config = dict(
    n_layer=26,
    n_head=3,
    head_dim=64,
    norm='rmsnorm',
    norm_place='pre',
    tie_embeddings=True,
    parallel_block=False,
    init='orth',
    optimizer='cautious_adamw',
    beta2=0.98,
    decay_shape='linear',
)
MLP neurons of a small language model. Each row is named by its layer, matrix (up: input weights) and neuron, and shows model dimensions 0-191. Each number is 128 + 24 x the weight over its row's rms, rounded and kept within 0 to 255. Numbers have three digits each.
A block is one neuron, or neurons of one layer that tend to fire together. After each block is what it responds to, as a language model described it from the Wikipedia text at the highest values.

L22.up195:138113147111133147113149136086121100159141114118130116128136157124120139118126130070153120144135155142091161145144121144146129131111139114124126145103123125109126123096097062113136164126139125144146111100128123135154137098114118139100097155108141079149130139101134117143129123109080092114144153138110122149134171117136127102126135121142127094116148149116135164150114105076146092208095053155114062124116170125140100091117118111138124109156135128123130134123074122198139093100098110127134132129114092094157171118190124081141127144113121161109122094148161107096127139160121152121
L22.up227:117066126154182100129142120131138082093162149114088112121171139105139146140108129144153139111108126086107106171177090163132096114136118117145111157086122140114129141119133108147134146119141120124144128118148171180145146133129152150156151120139135146133127150106111141095146096156130113138141144119126172139170131085132127120106154156144103104119107175134132141101085159139107122150109111119145095145079134115132130114169164113087148101149174149135129132093182106152122103133091137135130101152140147159152122115116104088130127080142105116145142144168140123167058122137087156117
L22.up450:148104129081120129156142099097125144159163140138071142130102114154146125141100141136135100131140134138135119113100128095136124164123097097125113136119152118131121152118118092092132147123155116113135126132112137130159111136125060111123133122131081169136108181107140117157131113143104117115111148107121120114136167149148119142087130128186099126145091148161136079167127102105152174167100112122157089119134141127090098058100124089124136144159168156101111139184135141168082111161105145165111123160137115117123141144151137145116133174119159114104122076121122109093144134155154113161
L22.up465:158113138160141128159083128135109084144122122106106156110123167167125101121102132116096113133159140117093140143141147126130153169093120086127141104118145164110112135151074158121122148108120108102048097099116121131119135094134126091148183120107113147149137142086121114106140161103152143139103101094105089166174123148139113146134115116146144106139145148124158125146102100144122120119139095175177154158102135123062130083076138155139129130151110143160122078170145107150079138101131111107118127152120140118144092130114099134097101127148110149129114163164110117114137123125110125138
L22.up466:130109124151124125114127105104172099101151153117113139148068144140150153134118078149158174089099178108138157121117161167131113114129132108122166148111141138132136134133125118071133123127131106111166168118111113137172163097074120142098149144116109089127137149125065094102149147129127162141146103157103136202128121082146166107148134106152090137166130141154139122095129129087120121149084099116110135125083105118119122137124134078113170153106163125074114141131115116130105105111138133139150149112127112154106100104134096108109130120144115130102109130103117152122095108165099143122
L22.up598:137083110142163123126126143085150100141138129141124088131102133106107118155111139094152149141150164136104119150096130109138115125107137090108132127154142187124092115090134150109129165141094102107104107138093102151151167171096089153161115131138121145126135153149124117165142153101151144115121167130083147141122131167124139155165109127171146113135111124112129105157123097089137121157085108179137135109080134125114121116120153129113126136144192116134125096172143162149101093149120161139132089105116108119127117153086135130125171129130103216147107119126108091150094111147156119118
L22.up652:104137141181118161160126116126176121096170171126093101117081132159119134107155145087175175116163161111069125123132133123152120148117118134155110166154141140164167127138105112114120145154130123124129123150137143108112110155114129093129113135128126067123101110102093106137178127150140138121111099111074123119133147157115118106112131127108114117143188159126126139104109146099111115157078125138120097105097161115134114085141126123118120121154094166141156111155132118147106131098092142105131132131116148143159154134166146168140075162151108167111120144152125124151101082167163142124
L22.up755:109115107129098118148137133106132121130168124157125106114109109147146107162159128155141136088097150154120114122074114129094102141068152141163161133077111152151147138150105141118132135148132143102117140133158123133103104100116126129121117123102163117131154152150146145091176100088174097144114126119115155180172115151162166157135120124103080116141122153127154121152139151101099119140109106158121127090105117132146130139155151103151098140104201140119158149140150113155101095153102139109149138098141135087118144160121156104143141062150104153171152155138072129111088130111126128135
Responds to: Degree and minute signs inside latitude/longitude coordinates (45°44′41″N), weakly also time colons, date numbers and word-initial fragments.

L14.up305:119151105076139111117084150117121119144149124134129129114124091134146146130126144106143134118115142124082149141063125079112120129156148129174108130130164154125149100158128101113167121086124130144125178143163145107131096107078095128107173125140100134118144133117127141129117095140174126151155130113113121170129159104094125132120107082122133129131060125131159141142152135125160150136118153144132082087105121099106143140069131121159136150137123114120099066125111139111163100143134135147112174094152152156148147132163142173106191137138123125119115111142101093132107142106191134127
L14.up322:068124106118097117133099135106127148108106138128125120143119131120140140145101089138140123129151109160095148136076103126114148147166140162168134150136115126165150127153117142096116160130109132131137156144172125098123097111112133148123135169145141126100086138088109099134114130099138125154140126117129149139140132124126204128123139070126124155140130176120117126164159138131057126122119150129155099125117118145118118109111137097174163131121142158102097150089119105147109135189152081122095161121141181131108125111199113167108158099103149138129180110111099107138141124139113110172
Responds to: Commas closing a sentence-initial introductory phrase before the main clause, e.g. "As manager of Valmet," "At any rate," "In 2013,"; weaker on mid-word pieces and line breaks.

L22.up0:123133105123170117177129158106131145082138135157100080127100136140136152105136139138102152100101130162155156142131085161116146158114142123136167150126125160097156165152097099125123121151104158100088101083126128133123141099154146089097143138118110096102088129116093134133118116138128168139123121161085135160171150093170184107143097134153153136081157128164190145155149140118098128129108111112093111119100170088121105149145074098161097096142125113147128130111104151132110151118151137134138124086123122140134153087111087114116108118100124131093133128143137144153142137139098140117
L22.up168:165110112089148084162138137141155163113132109116128150146106162162150127117117149100148170128154111150090100104113144138102123174100140113136140118095167111091110147106095089146122119157138154090137093131150150113092141112104127137138106127119155108125123105145126112107113107112155123139129154114115157162155155093092198134106088148117129121089152138138129104134125153130112145122139147121107075088118162140163113106152114086106132154134167091168131159148137147152102113051120121118086103142166148150158099151124094162117122123095118143123162118085115155120143115117131138164
L22.up230:130154135141119095131135147097167104133118081127096130125122153119142101093129129144057108104117120137126122141130126118121139125081106117090162103133114130069093147123141120118095155175152115096117143123130132116169166080158112145148170144127131092122083158134121188104117130137170148143133113089148079145152137126157203112094159127164151067102121140133126112145130121095125134110126081168152139129123151139126157126135070130169118126117134136129148133136112135113125145132149124142149108127136100134111122123113134140116155178150172132157126114078127084128138088152154103121
L22.up343:144132130148189118117146155117135154147122129125120099171100115135151110113147150137146104098112122133121105081096140148075089137104125150143123126130138076105123094109107088166147126153121144106105139149121127150160140173136121082104140148105149107127104061105118136142157179103131160157117182181086127128151153125132076124134101115129127137133134150107178131145160176146102142140139050130161123121101114123125131104135151144128125136136105127155131137125148134167092111155093148113125102124135153116198106153109100174128158140120133139088098147120125115131105126115126142128
L22.up448:137099137133141142156149119137162118112109088092075125172146125102122133117157079116132150127106114124151089141101107150093149120116136141145125171105127129144101159161151111086154125144136116083101152143094134130134114130176095148152197110156128145100144145123127122112158117112144112134107119118111096132143165117150149107118115136126134081089134116098159126144128133099109125116118126100114111129095121132177105098099091119141175137124112164153120138118123134145120135115080087150164135117133173104141147101079127156112091122107170190129113153069129173106123076123122100144
L22.up537:103115115164167125127109139112153154155119122137141095123081118152155131121161120099133134128133179142125149184123148137136128123098133162114175095121186156118111145076121116131110146132105118090047108133138139173162134146156130140136199170152096106085110132145131161079172162130175137145117127101130120150161118150114130113110099134124118087136155170129115157128121151144131123118110148110143139151157165182111114083089143142129095125139100104128143158124128109130131152167146137119116145123168140115142128134122143143092155120138145148119106093091142124146132105139092144141
L22.up686:097135117165155110105121129118118124133145104127129096151128138172129105151170153142096118138140117121171153129095114111080150135092140126136125086145141187119104132100104073123151150143106103099105126184154145171111145153122110117093142182125113134100119085138117159107149145096124189120109120096118134163173134123138149131106120128126132109123151146145155136103088125143126139155154094155166095092103143120122129139130119126143113118099113138193145104115139147130084157134187148128090131119119075125158108118135144116099131148140130143072122154077169101135152132125139145138
L22.up747:134121132101145123136185120132151138139109160101122126151151171133123128110135169139105115124143150149118146143128122139120125122150144144116113137142155142080132180140154128133096113112136145195120152128164130149127126095158107148119124119145158123105130111158085095111112126107170193118142143114085110167171156081157117094169126101103154123150140134105097127138096117111142166122119101101136085151072112133169085130121109147102180113210155168147107128163156152159139149110149133159153135109133092132136121118127175143112121150161114141123121164141115108129115104140143145133
Responds to: The last piece of a split word that closes a phrase before punctuation or a preposition: U.S. state names (Michi-gan, Missour-i), years (19-07), past participles (destroy-ed).

L19.up24:092158128140142118159173102114135172103114140137100110171130119116127170115107161113173116115094148146133109113116143125095123129134135147154112101087135098109112126143110113110112131130125163139112156114134122137093163074138143144116106146133160081149139144138110119138104145166138125118162093145079106143126139101151156136133126144131184082149094108128168165119161139111145142124117116158172076136065129118123148091095073086112111088150157185133141122131136078132125088145135111148123131138122152118142089143136129122180151124124197127115133137132144136148116117130124088119
L19.up152:157126121059172139121144148121118146128129136141103122107141108120121119100081105141145114127099148141145122153124093125109142129117115172098118092110117136150153137147118144115111147141068122136078142144138133154162078105121141152126126131144123147142109125163127133118101120117092162144158191153134097160137148113173144122175095150090146138135142136102190126100129149115108092101114085183133126158159124101165109113129132083153085128170137124155116102152138096150104094084142071178156148127152144134135137126129159152120130130111142120104132147140108102143102120157140134081
L19.up474:156109130151131112095177145082104115115127137098120158142079069156089167132124161139158142134071120099141128130140107127120092123123147139137147094147160108110165129104121126133083141126139128163154105143112145122131185113119132105097122163112159100123119158125091132146073118114101096139157148156116110160123116120144128064176145109138117116131132106142129164141181128094138115129130081120105101085119146139126098106115100123136128143124108168097146160160117129141112134095152138150178138094161135138132101128090112121093137113152149161103157107115128154121081135169134106118
L19.up732:128100137096141095121109109110112163061160066127127092158104096154084148179118166090089115112125110130165113142130151118118131155138130149084118177104132123128152108128141149078107115129119108141151137090166123131098110115136066132118107164190125109121125104089138164111133110147152170140150114102132135138131150118175132126136131157125163146162101119139149074115151097117130171147097095104108119127103150090176144124102129134127110128127140101152154125162118114119126117147165128117145125124143131088121110109148146093114174127144141141144138124115107136152119142141172171124
Responds to: Plural suffix -s ending a noun that follows a number or quantity, especially sports statistics and counts: strikeouts, yards, games, votes.

L19.up120:122112122135105099103135146087106112092172127142139131123112092081116133108150112120129102102094130119138117164097137123117112140167099140120146124130144114163164148161124102082112132125084145147093138115176122146111091109118119114157147134143178137123125090152159126117110104137140087153158128139051128161180124136123140104172129157168098125099146095122130090124125106150099115122110142115126121108123119101094160082094152155158123110127161131140083117141183102130150116133117094140142154100202148113112126130152107148102111132122133164138152153112083169094143106133113123130
L19.up192:174118130158169121137112117113138122161147147127127111149122126165133086148099153094138178138124142138158156135066136126116120129165107092150130138106126186138124166093117168144110134120110139166102145129122128147097122129106112106135123142091133089157118149076130142105139166126140141122112114137081095169134127134099153106168116119142112160146158120121109134121137164108114144101100122140108110109149153106156111111118125111129164122096132134138118113144142115131144156144157073101171125108179146084105077126172163106079145157122163160084098100109167128112166148143153143148
L19.up253:143100158108147108156156121117135135110144104137120134156092140128145155097182134124145144107160097083136112136100123162121122167111111119150154167147128100142082144162080146146071162076109103138135103099116114153091166114171140147119188147111119114154093163145126108145113134111107129145079100171109133147127129121119135146080124144153102152130135131152106124155166128107125142148121101134128149121109165163122140115095104116142125156123132178123140142105112118136118087133117130164164164135151172130092114115155170155112116109102162110135130157102150137133065090114124145144
L19.up383:120137107118149130108138101088142129139113165111117125193133097131128127079140099124141155090124138178136164137122139155108123135092153146169128142103086137115132157105127093096116133144146128127135115139142137166104120134103121113131142132164150147134103117139153112129088135119106176120156148103115105149130142131134202067134095149113114120117120124089138140137102166121161146158127113162165132131124150118123137094143136123194129143137123150152088137130105065112098122154154104130133112114165150119071152138137146136118122150152126159116099186127124083142192084094145129140
Responds to: First piece of a word split into fragments, chiefly imp in implementation, impact, improve; also f, g, ci, and split year digits.

L22.up56:180145108149114116133155141098105105114121210114152138151118119137090123116142087144127136175103156149097124162090135082146098126117125129156169125090143148108087162133087115140098125106118140120138109072138139164111130112118136124115151167158110143137130083112130083108084170159104137143109129137119133125144115152104131156159151123138082114128096159158121097155171117118130096167160135159131144091118123136143126138114141148098116133138144109124124100146157108148104156126134082127108105147158120129122147129172125128103098128139126088124123109144119075131149100076170092093
L22.up67:144127135139125118118124126132128113141130148112097140117133117108111131127123120144135136079073137095143109124159076184147080149085106120112092132102116149134087128156130123139121168113092133129129084179135136148144098177129117106148161086128187138159124126136130157123135099131128154125120197102100130150149169072132119114124128183120100104136156096136116118147139153064108113078125118095157158161117124136080107125144118080111140112121132140124122117112126116169126127131143129174152099099116135147136134085128116148166148117153131130131119079105116070132142124141129092121
L22.up336:180126078123091109134141123123136088108187147126150136114081141118132137141165119104102149128150114152105115151102074107131103145140132145117151119129120136170123135134132103092088147091149108113122132110182114117135087087099148127168145122118131144107106138128109128148122125126138119133118130095083096182123152113133131087198096107134153126140145108154111066176154100081092118143093128132126105149074122077125172078121141120132145106149132128137103127147149129152153159105118116120137165124164163150108114125116131124108110132118102132154127153136103134124147136136148070136
L22.up485:132136057129124104120141160085171115118162168105126110114110123170107083157122162155149148133114158133111115124103197104113135113130086122109148136114088161156101146095129134093147152133094134150093141104171147149113133081145134124134136117163127093120089109134101132123128098125142152119134164093121133139145132086137122120162150088092094113165121155152110147128103125121130145178154113148161145102111119135133140148144117149105110101147154128140162093128108131149078114155105079146159080135143136142116126156141112124146150117129111136089109061153119113103101103128160130108
L22.up556:140140153132148069119155097114151125108160157128127121112122169144137126115129142154124124128135098128091139128105139136090126136092110144132149121071111133144145114112123106137130126116119142078077132116127141141149100064102129144124085129110146123119119107162141085146131172132132107131107147097091113152173126111128179127119099113199102115098127163161146133157143149139106108146141147111141108105131096145132167111087082145147118086159161156138150131163136140142151098108157101095109112108128105093124156088128155168072125106137106174109139133095142115138124079162164118139
L22.up621:156107122129129090131173082121100147129124152097146142130090146121132139137142151168133119135094151123087143170067154139143091146115114121147126147143145126134126187131134076076137137144106114157139122104121092190130107085094103131159145108163104150150103153151118102093101125094127137130116101139126119167122127115106138115127094138144115152126092139127100126166112111097129143183126091139169120104071150136121133100111107122148130117089138146138094058122123111151117138135155105129142116130157150152122123132140129082126164181169111115112132100130131103124132097106112170100
L22.up754:135115136112140067124164169077141132142152155104145121133131120118093128150164112127129125106107154117111128136121137148139119158162126115132160135115125156125139083153111122095120138122092120153121114106104088167106143093140115128159101094163116148103118132122146117100108164142119113161118129134117116105115126091104119081102095089163154153130125140137149116173151100109090075158136091077177131110070126138149140093140081129151131128132123132127157085126167127122129125076081111158146132135145176148158124126157093098137139111132122119104125118068159132122152126107120080081
L22.up757:148096117130141093150169118121129136138176143135136133152097128143089108113115124158140146134078157138142148126140087133113079138104105109110158104122141106149129124139117096110137146132104127103097121157174129146127123075078112108133130139161132158135098122142133110113134099133108142132116138097148146161132151110095130162107092100124121121154119129138126144154201153098101148135108128127144158133064144087107177108125084135125185084120121136133133105112154098124115135108093092114123126152121192129120066104119152088154156176133151132126136092132121096103103106108153107165
Responds to: Fires on the last token of a clause subject right before its verb, often relative which/that or it, e.g. which meet, beetles have, They devised.

L22.up131:156124114118148153141123130127113162094154132107116162136088159112116100104136169112153142117110127096129176149125142134151132119137181114135150136165135133099122135151130139120129149107156130107162082130136159133128106161104167132115133133163142154197121169145143123153118150143114124127142160134097127171142141123137162126130096110141092111144137144153138097112153146136181150127096141126174088085092133121147119082111114114103100137137156121148170132114133102137108091112138120127113128056132130065136112108118191157059107100162124106179134154145129119114118106117111134150
L22.up164:123097127088135121115106128135145124078117143087131146126126121083140090149150123145176136193148116140163092166121142125150102162170107139179115182124127124127134143135131170109082132102106145131137131118140122152151102090134103115143119146109123104126138121127120101098120153091154124109168130149134137144133165125126133153093115130158072125151099122124104142161127116146151113118074117178147075104143125135161107089154100084131146124137142152147117124122158093140077097133150163112191163107151131140130130140102145135101139126118131135148153140153160132084155119184141105154
L22.up243:102122127114147149116151142158113085140179114131138140133129134136170103121164126087121141160108153134101102149159131124125136143104147122138152076132166072133135132097142142114095117138102107104098180149143150114137088115136131120121130119134114111105142116093148101123143147142155172135129122111098145132145150174156134101113117129085067142133112133155111142166163134115155086127091102131111129072108111140133087147099099120136105116133134139153090139187156143137154096161138148132134166111157084115091099085127132162089110142178151142157141122168111141147116099084126135099
L22.up368:143103129061104130106130107130129125150093125101154135153115114124110109136161148128188137150085136091123102143136169141129168126112146133140154142158134118105107165123135113154124131088114130108130114100153088138118104123121123146145128167094151096160147108118164148130098174105084128098142085153130129141149186124092162140133129149109126119145142154127125164128138149173131085147102117158139114103063157137144127104121172107106139131130132163141130142126125136145145102143124139108125131136131162095102092073160110131088113152151158112123134172124088094148142150159188137084
L22.up440:132129118096142184101127110116111145150137116109091090100093142121097111094080160095120125144139114128127140118101154138156135146153129147142095136082108078160132141120115108122054128110105113152097138143140124104143083112100133116152139141120112124128128116106118089156139107098135162129111152146086140165095155173130157149113097135142121144179165161151128082166070132120087151129116126137134125120141148134123140127120101136094118098188149136144116127151170147119142133151119121105143146098106148085114146094177151095077113161108128110147151147141102137159123149146151098145
L22.up473:148087094131114106125138119119108161149125111131094075146113170130140112105145171097134147095142135127150171147120146121126119141115132148109172111146104134100095136148150121107157134154119145168161102125121149120119108135104142135123144136158129102095081128166145090107130145079106124151128109127075110155150166172137190086137088117139110122127121135122150084160135132131131126058119110121142152132084176098108130107111133111159160095151124139166088146145146135117154135124126153086143125118125116081170127124115118188122137138112141097130153133137064108100107133103142120154
L22.up677:171108135098139128093134135169126151106106115154083122146084126111120152115136167129129120126136141150094102195108144154078116120113129117144116096131149165124113118134118120125121135091143150096122153111205149114090130108114093137083119147180095115110091136118060141147128121142114123111170134108085120105160153113089103110120166138135080154118111142152091111190132157117130129124122126116127120138108093150139158125140110087176183138103129135145122121137148134146135135150104132101164187134135116102132107158126158143122107126147143143128117173160121113131154096131116151120
L22.up719:140151090147148161161159186127158113100148132116149127138064128137138121139146126122103142121117116106079133154117139125116099152126100117116152138076097148108113123102121179112122147105146113149131125105143147113132077099172125116126126148130141140125170104102140094123160173152132179127133117120116122148131136169153158112141093122133138104128111186139142079131133084139111150127136141163129083121116125125110131146134112083100109118127140166119149124128184147116159156115098157098170160104155135098137064118105136116081093124146120141144116182147165157088147135121135143148
Responds to: Last token of a sentence-opening phrase just before the main subject, mostly years or dates in "In August 2015" or "In 19|78"; also clause-ending commas and "that", "by", or colons.

L14.up154:105100100131142105134103134110128127123127143130124083111122112141118119112150114120115176129131087108154154152141154190110095176142124168124088134120101126125131184158094120120100113120166135158143130150138152129138122118221140104136118158162102116123119109156077138120145154143128128144121129093141113124129134070123146112135106164150117131096123123157139117159088110076117148130141091104136107119080113137131190123080123116151111099114137130161102116111140117106081109121127137134119161099122111098112131123187115111092147105128125115193116140085126140108148132126146104160
L14.up644:102119076112162130160136129098108121137165086123133100127120140165174121142157139127124112147129101192163168145151102137127126161122157148127135187093116093132159176107125120111117145141152160100115130091111137135128146118134068141099194133145120119111117121130105158108138133146119132139122131110140097152106150136142154101133121156144170114097133139124146128157132140124154158115140112131077059112157092128172150092113122092135134101114132144166115106102136107124132135112092152110120098141115155088171105132141114110055129120121093138148123177157147138127139114117134164106
Responds to: Final token of place names after "in" or a comma, often a state or country's last piece (Michi-gan, Pennsylvan-ia, Thai-land), sometimes years or other words after "in".

L19.up246:149123105072131112143199170167155112102119109114129138129119097162130115176085141118126134111128160115077130152106095126135139137179080098124078152129139099147150120117086141102103125108144146154146136086144137151150109132144128115137094135127121116138078151134124144126162118143061099168094121116144121143130131119120108159119131118135102100094115131106138128112126132136144080089111079126165132119108116109138141115152156106140130116143137115147120140150182106141097157137092137153144137115149162103137138108136109110149106143096151168099103119065116107124132127093196120128
L19.up487:146119124133145138125110115124137106102116133124093128119141149092137087136175188125122138128086070112101154176149157121143121117126112118134160132147098151110112192150070083118135147148120054153105182106176146129138123108118109119111155125135134120120141151121135083117142137143144155129106148160126128124143142160168133163132103120114116120163139115140133108120126112134128119107121115145121102144103090106116136064070143139167124147114151153077118111141131118119110110129108154132166068092118078101113111112149113108155142132144105169108129139119130123105157161153154088134
L19.up498:113124108064140104129127154079167133120142176130104141143119130108165081142112155099168099133121113105124168168128113137128123121162106109147135120101143191156114109140081108101135141122066110134151154102163102139091121150104121123137140106152162129139101141132136088108116140140158115133131158159138150134131129114121100146101122182107095111125152095170138141187131096124101142102115125117143093145089134109122159094122125130180143050126154123124152106119139114128094129129095125158133121114157127126130089096113106107150134087133115146118095095087151133158149114144109123121
L19.up670:149132134145115106094095140084117139133118117098109113133144091141106153168131113165153122110130185135119141130122114100151072137133111115142084116144145100108101123141091122117104149110082134151131136073193147135110120109118130126113141132124071103164138106113139101107134096127107145135124102133122153108129115115114105172137127110116093130123158121158147102167131105101090124142146115142180078109071137095130124105103143170149127153122140141139125087154153111132096120105120127113157097153157100094140109108122120105059160099108134135118074155134096127090144081138117155142
Responds to: Fires on the first piece of a clause's main verb or modal right after its subject, e.g. would, may, can, ca(ptured), wa(tched).

L19.up175:150115124127141093116090139131122130096176113132152102137072127158187150144099127131064144121112106095093137129122126145137109143110121142112114143155161121137093172121151132104116142146091135121157135188104074148115143099132127108104115150148147106113126107126109131091118123138146112165127149105083120125170132147115110132111091142135138104160106108124134128157164125136118145136161061122113178126132125124119092145120095146114131167108134128127137118131114137145134149120134169150119119145123113118141154135118056131108128185132166135121077079140097094082127110159161109182
L19.up183:115127141130095122141091154132141092106145159132097119129069107138163147114101099117099147082101114100108152148106085136149141102116142110107147155134144174133118183130114110085110136120091137124096149141134136103114136167153100088146173149128144100138137166177126126143089094146108191171134140128111147099172126146168145117116114155168097129119119138155144138143134139119090126138139110134133113111095147142091172132137120095159114111149145147150095142159157115155093118136117113171123148071092130157130137120124144174123143138160119126171125152125082100139123143112161146100
L19.up370:139117123139104120104108104145126103085100125153148154113089140121115118165091136133130129129144152079130143135088132121150071141107115126146099128125106137112136114098141123114134120072122175143149116112198144138097136141164099094178168154168154125152178131129087157116155128113136139134122121077146126129131147136093139115123130165140161146145163142175134127149136077120125127145123153094149123115135125146110118123092122113154134126124167121160106119143187114148124108092068164143114140113114107141120109092102074131131127127147130164194130135092075119132111107111160121120
L19.up763:126170089098094110149185126141130128094140141138119076093118104115096163117104084144133096106123111086077157174092085112130148139149131112149112100132116122078124133136112100132115152120108147127126157109132157145140178080116136078138161151143146149114107172116113139098146146092102133140116145099165107126140139128114163098142109151144131141125095118110120125113154150145140127147095119104124137091165118159159122142094123097173142120125120175140099096149094130157095147119099130202130133095108137151087151160107134105121149140132099124114117128131100152124150124153149092108
Responds to: First pieces of split words in infobox or table field labels (We-b-site, G-F), measurement units after numbers (kg, ft, in), and month names in dates.